config.yaml
n_layer: 11
n_head: 4
n_kv_head: 4
norm: "rmsnorm"
parallel_block: false
beta1: 0.95
weight_decay: 0.084
decay_fraction: 1.0
seq_len: 512
doc_mask: true
dataset: "wikipedia_en"
MLP neurons of a small language model. Each row is named by its layer, matrix (gate and up: input weights) and neuron, and shows model dimensions 0-223. Each number is 500 + 40 x the weight over its row's rms, rounded and kept within 0 to 999. Numbers have three digits each. A neuron's up and down rows have the sign that makes its largest values positive.
After each neuron's rows, "fires on" lists the tokens most often at its 100 highest values on Wikipedia text that the model never trained on; "fires in" lists the words (lower case) most often at its 100 highest values on Wikipedia text that the model never trained on. A number after a token or word is its count.

L6.gate0:460495553531527512504474522444503535472566546569443451426486548465454505497493456525536492514540466492595487472468521522550507536472508480440588493529449514478576494482437550461496498439536483574573447524520499474520482489513459534492481467488508506473517514482505441484477401582516453420540493516443492498566504479519536452460518487539509550543464533500480462500429479505563448517466507471443534518476455496441561577477518471523545496503543458496535553572472501460555452460521521504518534484471515585473594522599470503496579501514465521557459586555531500523508528450443500472535421452505474448502478540433404533503537488566423527508522573451549497503526512501504492537503
L6.up0:488552519533543557525449533442488523524450556524464533541412457532481531521463483493486416511531520494556488494525523491558565545510479525563466502482540449497523540526514525450541462535536540479579472528544448510489523455434472459488452536515475539513475438538523480479466516518537525588532477534466503501405521560515571465494498517495474434447452495512513509517501413542474483496503498605500484522535431469494503409525507524521484451366470529498495517522521492517452533475537498478477528489486519545446515561513448446488447558508477421554487495387470541512555542490509492433476490473528418444513458523558431437517510565514561485462457495592517463485492490448543572516471
fires on: "s" 23, "il" 17, "us" 16, "ory" 13, "ow" 7, "ce" 7
fires in: "until" 17, "years" 16, "history" 13, "census" 7, "since" 7

L2.gate254:469503527521502438496445426549510477524574457517541489582486512523513517511467443472556496539549438487459537481561484502540499552474517490524490497505533460463443448435563621554493503481491487574552479556522482456516546393491493522506458494605498510495503477544478521577550470469545530489558555640534450544479562492523525486497559512390526480536516489499525511494450478482510546525488439553431540558487494475511460451463524518557479464478480481515491497458512460518544483434494594490502458506533491447435403520505485439502473513506531472449510533512516430533456478557464545470452542531487481507486489515501468463441500578432514494500451465521441541491467447447480482499512
L2.up254:527511537560562461532444513481565448465482521546513474557479435543502571468446567464558498514453521492457540507493467425483465549579468491473579509486526427457473491427508543511485408512517461491503523474555509472510428500413521484513530469497558437535527493486496476560393450512474480451503444508458406487461544581469486499531541419495576532521505514559427441548509493471545482525545508551475482525501497535535542480491501524575575464509567517480560485459474512522497415497464478504480531561539549484511536487500487479499479480490538544508513516426436465570482550521497457481459488497472444478508482473575472463475538532551453480525516467539507508538487526449577581450458
fires on: " be" 75, "ly" 10, " to" 8, "y" 7
fires in: "be" 48, "to" 7, "being" 7, "began" 4

L6.gate386:490556561507501468434502472548523487504516464478541531490448522441556530470503517478494504491405481519544539475442471467492482476541449501427560455440515590518477554495500444545583560502556361543480477536552563500513493528521477496498509519461511538442410496440487458494489506528484483496515523451586487434496520508548528559517510482540554463582517485501484473435402520490428532457552518487498454476531545482474477543476509510498494532550572472517531526475542486495488564456561487562579498549487486420516544515514507508458449529525495419495476557469543496555577478532504506486571504444571463530471465518459434486546463521548524515546535466563407464536493488490525495482510
L6.up386:458546465472540484497483524484453524565495591498513533455493571591594504489486541519555539453548534500526432507557522518448564502418488537497446482511567522488504597449510516454535511559489428475541495516545497550417510495439460505547522507461503532503528510501503524521563519523484497556471530454519513572510484449555500463515586464512443526538539535507432461455496466472510434544521493502552500450497539471530466479514528537476510441450502516453441492434539485502547415453484513429518508504465569528519487453550519433458520481518493548526473445531538420510455589499497477459570575500539499532501485488520463589450470467427473506552508515463502540524431550511463582483485
fires on: " a" 55, "is" 17, "y" 9, "ort" 4, " b" 4
fires in: "a" 27, "this" 17, "any" 6

L7.gate267:460381469529529491510474493530488463501475551519436483478479454601506500438482497440530460467494494440494488500486542446567496551486495484499451475482512440492513576534548556473531428502565428448515439486462455498531474521546500480434530477460516495465427521544539527514427550447496578516430555457498419513525516488549515509504541455472492499551498451433540531535510468560507522409490503470434443500496520454476435484529524479476479484569528557480567555492569539559451450532516559477502481558470452497517503495565441479542525529468463434510503436455477524475436499475459555520505521504483467561498476484473466440488509445557491541534518509542485523464462502490508393479603
L7.up267:521444449533487564494479508486500494437530513487491537545513482479540532523509505509456568476508510450467431467515473511478483544514522517511560522434535463584439475526535577549547574536511530556500462488501541483510482624480556555508509489542487528488454527522453457574494585492554515436570535510485502496478512455517505455469429528520548438478486512525494470447460524512514517544508531472534467445520472528434403601440527490501512509476463543479470459549503484442483475543563495512537459481493529475510553484512542499523456544487555505495524498476542443562477556480522444403456494524555419534425459481460473505410477545535387508480513543471434454463543498494498474429428
fires on: " of" 47, " for" 44, " to" 4
fires in: "of" 39, "for" 26, "former" 5, "to" 4

L7.gate440:460504467558483430517500506515551522529476481563521503597529504473444544483542537545569469545428470468501461416572508487546493463544452479494511472579449479503578512484443507485464473525474524432461560506513461529425539469512479505479526559475482565482433523527511504478523540495468537470570494464507445478476500494477519541503467517442460552587438514543469535481475437528534468480501506478425480511454510487506462453482525425515446450605506525487437500453523530508435544504529571511470433512461467495432474412490477566513505565503437483485557509397500492423498447458473453494538493468488444498536442472511485532494456490525542433536541480508465426586517469454500549484532
L7.up440:448461500566562514491468522480474585426501509468482423545498482556528548524396495499446538480505451528497503476493568570459510567474501519531444474502490423432585463552488555513495476499470441537528603517435504458523535503467501516487474503515451555448485540463467460466428581485444485540540440549478447534528497518526479530539510534511537550528505485500480510587522488439530465472526612498470510490493499516539459498537489508506528482494468538528502627425558589504517570432499540543478551558517490487484466478499559456515496546489525504525520482505530537520543525514463516446440407516535494528508514558530507551479586500519553489530494448502451525490515488559519483418505
fires on: " at" 29, "fter" 24, " for" 9, "or" 7, "ile" 6, " to" 6
fires in: "at" 24, "after" 24, "for" 13, "while" 6, "to" 6, "by" 5

L2.gate133:493532471479481388489456527473538475584487523451502555535543533568514560529535429517434497517471493485433538496545498538517481540609537485545561534520453536481493463494493467503516554531488569492550525496497431509481479450470440548438536544443421468481422456482522469510505543488466522418513486515590470435571466487545525544452510547438508504478575526558481476514501452488514517446572561460508503454488475457457512544521445443489530516474486453459485488491536567445471446456552500509460470510471509500493483493486500481486583517435543507473537567554562508506564441508443547542518479489552452463468534497509482537466515509549486518618467454534560516504520483437484511563479
L2.up133:510484464485533522518463531550458504503472534528486503552447563510533529467541482541495478507499513496475423492483535497534519444552468547489515491484456488499483486562566510528539463569539424465467515519495464479457469447543489530390504461489460550560548452486592517454529512516567530474505569435603520428505474515532554578514506447497438531489560451585524472483512528484575431464470526468477468542472513558548427514464466505506473430517543504435498492505463557521525547445491501529507502480460548473444547424447507459543553488531592550511518539487535455538505397493512425485531553490494521490461575471537484559538461494473450499513526442432526533547538497506449522448557
fires on: " a" 79, " for" 20
fires in: "a" 68, "for" 13, "awarded" 5

L2.gate349:503493496467435459461479459543401494449460533516442480482489436487481524493465506616419531560473548497565581512472501575559522481544550523520511495486501482479464467466580517578433474453516530508600512491460477484475538480553522454522513540525492441489499545520442475558524563476556472471486471572516514478521509518468554529465443504479517547457484541502508501443492589510467482493482527536488519515536547534489481513450455572473535465534508426469499512500554523561480543425453565509466472555538463514502504466476434551497527479546488499471471501511479463477482497484474553425404481490511409539478498520431492495477555518534483494434420489571527494565542455399567510525485
L2.up349:535532471457385532554515518532509446439567569477538515479488453564460484559447538527456552480534482490511522507480546541561587442434508533531547500478545546517519473450499482525535506466505505574557509569478504489517505474479582526579448519488477447510495488555482464508517494492429460509521516432509502497531485501494534518540521483488534541515496513439517453537474528532512525435553544477453543528480441481571480531483407432588514544509513484476461569522463456524498452547462503449407497527571498502527455551504427474439526469470497533437538504483455467506486476456557540499482430469485455473534433484466427478403511491535578497450472536465448507491487444426550499499553
fires on: " of" 45, " New" 34, " K" 6, "ly" 6, " be" 6
fires in: "of" 42, "new" 26, "kingdom" 6, "be" 5, "news" 4

L7.gate417:433431494483508513508490560460531529490580532493506508551537490524543537459496510568478510487469578446555549546559517522525466543503590541489464504497603477393531557500459555435439478490465471552518477417467530497429540461460458501529527531459542569544484464489486606432475583536470483464496540495501518488500534501543489549478486501523499455529434446515516510506496468479498479462541467550463555492501490489469471366506487547545553464477470529514489513454529478507457528561455540531443476555524464459511532477513561376505472493513481511514559516469522493555451478474517483523509536534466505524398477520540453535482494473528489491544558544491452534527604515516561474509495
L7.up417:478455479541430474458459562526501482418525524544494501453505506477561458448534512503468427572518451495505538477452539565500457529490554488474498507509574510418524535506505518409439458485508490531478510519398533453554503477523435512463532475587465514512492499462482570525486440547545525566443465542491486566460583492540489531542492515473508502489475449488464558465517506446474458487518403590519480502517467448496445396505552511518543503522536489558449503469549505514456508467522528442551445508502533428547602472479558416555529497523506535535523491498526527497570468462432536477503479485550472497494496519508476495463495487531382541529526469463457519483482502475446517590514
fires on: "fter" 17, "ough" 14, "e" 8, "ile" 7, "hen" 7, "ite" 6
fires in: "after" 17, "although" 7, "while" 7, "when" 7, "despite" 6, "because" 6

L2.gate228:542532536524483499452506477452559509496524565480515524434523469442521501499467492523492461482476429483448518464510529471482519445527564547536569509559547433451588477517493435485470471514495489433496524483526537490502574476548547513503455501533525520492459493433440513399471532415470512480456520454491531494563516462434478483523547526448455458534474513464482469489508537442545486502568573499457494491443513508481477495529432484488483426437539533458467461465521591518439500581448519446507530511523478535518496529500494565525447502493576424522503466457493505496533452492515513530535511566507459534537551411556443547507575541536513512479486437521424493511649558485455454488473
L2.up228:482477499524431459529440500475466532571471552543481574442502546513523499484543544532513414482588441453518467416446525538479550546524550571519566542536505519550529454562498499559477523426507460487471460462453478430505438447474501480552460496520487551523491527472514576483498544491580478466541510466468507496473484530516401519476478486512480488488535571533503411484532510496474586507461499511432478472509474467467491456526545517490525541498489497519565484467480442440567486415572532570476571534466534404473546545516542488447484531482500513555490462498506503553466471457500391475443498537523545431499466543516484554498519536528571476497503540494483474498524503420498434476531
fires on: " for" 56, "ge" 18, "ate" 14, "ation" 5
fires in: "for" 52, "college" 18, "state" 13, "station" 5

L5.gate332:503432564495495517501520562484569473502468467539501584547462413521541494428578486474479528541389519435559477493530528475461517483562515481515503433542479446501510457455523515538599514532483543466457427478535473479501458506479462483478545555491492514510422528537540458413549614495471550510475469505503505488423517461544538513536504459513430496505516585531490553539509468517553462407576503441443536464477535512552496503532521528470499547534487415514509561461548493484465485488468496511518474550511477534496540499509450528520480527464500522574452487493527509500536524515541474516449513480524431486597508546478436534555459495505500484463498459577399513472595492520488495536521
L5.up332:493549467466492440445515513501538468586543511463596471437511486468529472529502462497565463467457553536385514491584502490509483476513542464475489541505493468517494446503484401551595517445480470447454523511409432501531482518529550517524519443497533483571469483541448509513547479466483495545505478442537483507518482492565511478489459453516521613488519453451448480538562474542543570405569506393486475528486491539524516559514549600519559551545463540486551537575513457514560505454473552462493545527509512484565529433494519501455460515493530519541478504505434487532515527488507504504531532514520454527575499498487478484504462492501561555512542518413537547507506446493525459511514
fires on: "ent" 57, "i" 9, " H" 7, "ed" 6, "H" 4, "h" 4
fires in: "centre" 16, "central" 12, "center" 12, "century" 11, "medal" 5, "intermediate" 5

L5.gate86:419501500518576462533548559486522513495497514460495565463521533542534490446465506483474529518426464499472585510442532497510438504505516538504474424556481463532522454480515578470510518438507450492502545462516451561448504511492469541475536504505484520574428517454558443430497464571522504536457518510486470539500553479453452507473595547552533521481501539540501540521562548478523412501493551553481533496474528503463465494454500511517528533437454507431575533463452480559487496497412552457449580467483501584496529544467537483502516475522455469431491500487527462473528466530461471574563470495476491470521492438526444472443588556432445542530519487466527504473509439545407542571512
L5.up86:555527554503466517541430555492495465479545414476534480486488515471456512494507511517443504453512514496512510538510528500543487451494449565568552499547514597493514551544491510507543571492478477449475502463551501506522470398511503484372429493570519557489497470491538504441459470477510437497489553444458492536533529483484471526413481449498501484440520490473480504489503492612492497482406510490599490550579487465461499530548505473488511542537402490535565487471531450571502485473509592454532489542504539536508532490498446445487575419480553517499489511507541480482533572496511526454502495520481518456556547612536494480533579522461437445515508556477481470501525560458478483502502
fires on: "ep" 44, "p" 18, "et" 12, "es" 7, " a" 7, " A" 6
fires in: "despite" 15, "independent" 13, "department" 12, "a" 10

L2.gate406:465430551579460514444477496528506439564500495490520485470527555507519451518509509530607541387510448489558456462540458457561524457549456497493510528530479504550542561470549554596504531529548545542500537489539448498523575519526467423512489509569484472460523496469441502478516426510469453571494494481523555535509513438460501530455509511409517493459466547450427477398477497463588492479530496503477543456552559514425483531477508508526529529495586449526527520469530423559538488517452461534589513440469499492469503451554450527543486571433527486479544497519515441501468475547496512488512444449556492523485446522432469528496565526497533451505474517483511491535492543515498472530501
L2.up406:536497541485537510523552483541554516541548507489412541463427508600455565533485471454565521539521517428532431535519470460470510447518539491498505496545501482535518465423532513517494540507571536553444464539500505492568498469533496473538486539521513466443487488539605485439492481517452472453549491484516529509435532489464542490466481561516471451477480448458454481493620477498514482454471499568450460433530460532491521544500452494556510546533528494476511447503499427461529481482512556506473567508502480574569441525489433483615511543464427576527560530491524492519524570561437579525557507451491476531449493460485442485476437501531512488528470458516471475408530521539502497529490
fires on: "ce" 49, "il" 24, "ver" 20, "ure" 4
fires in: "until" 24, "since" 23, "over" 14, "once" 9, "creature" 4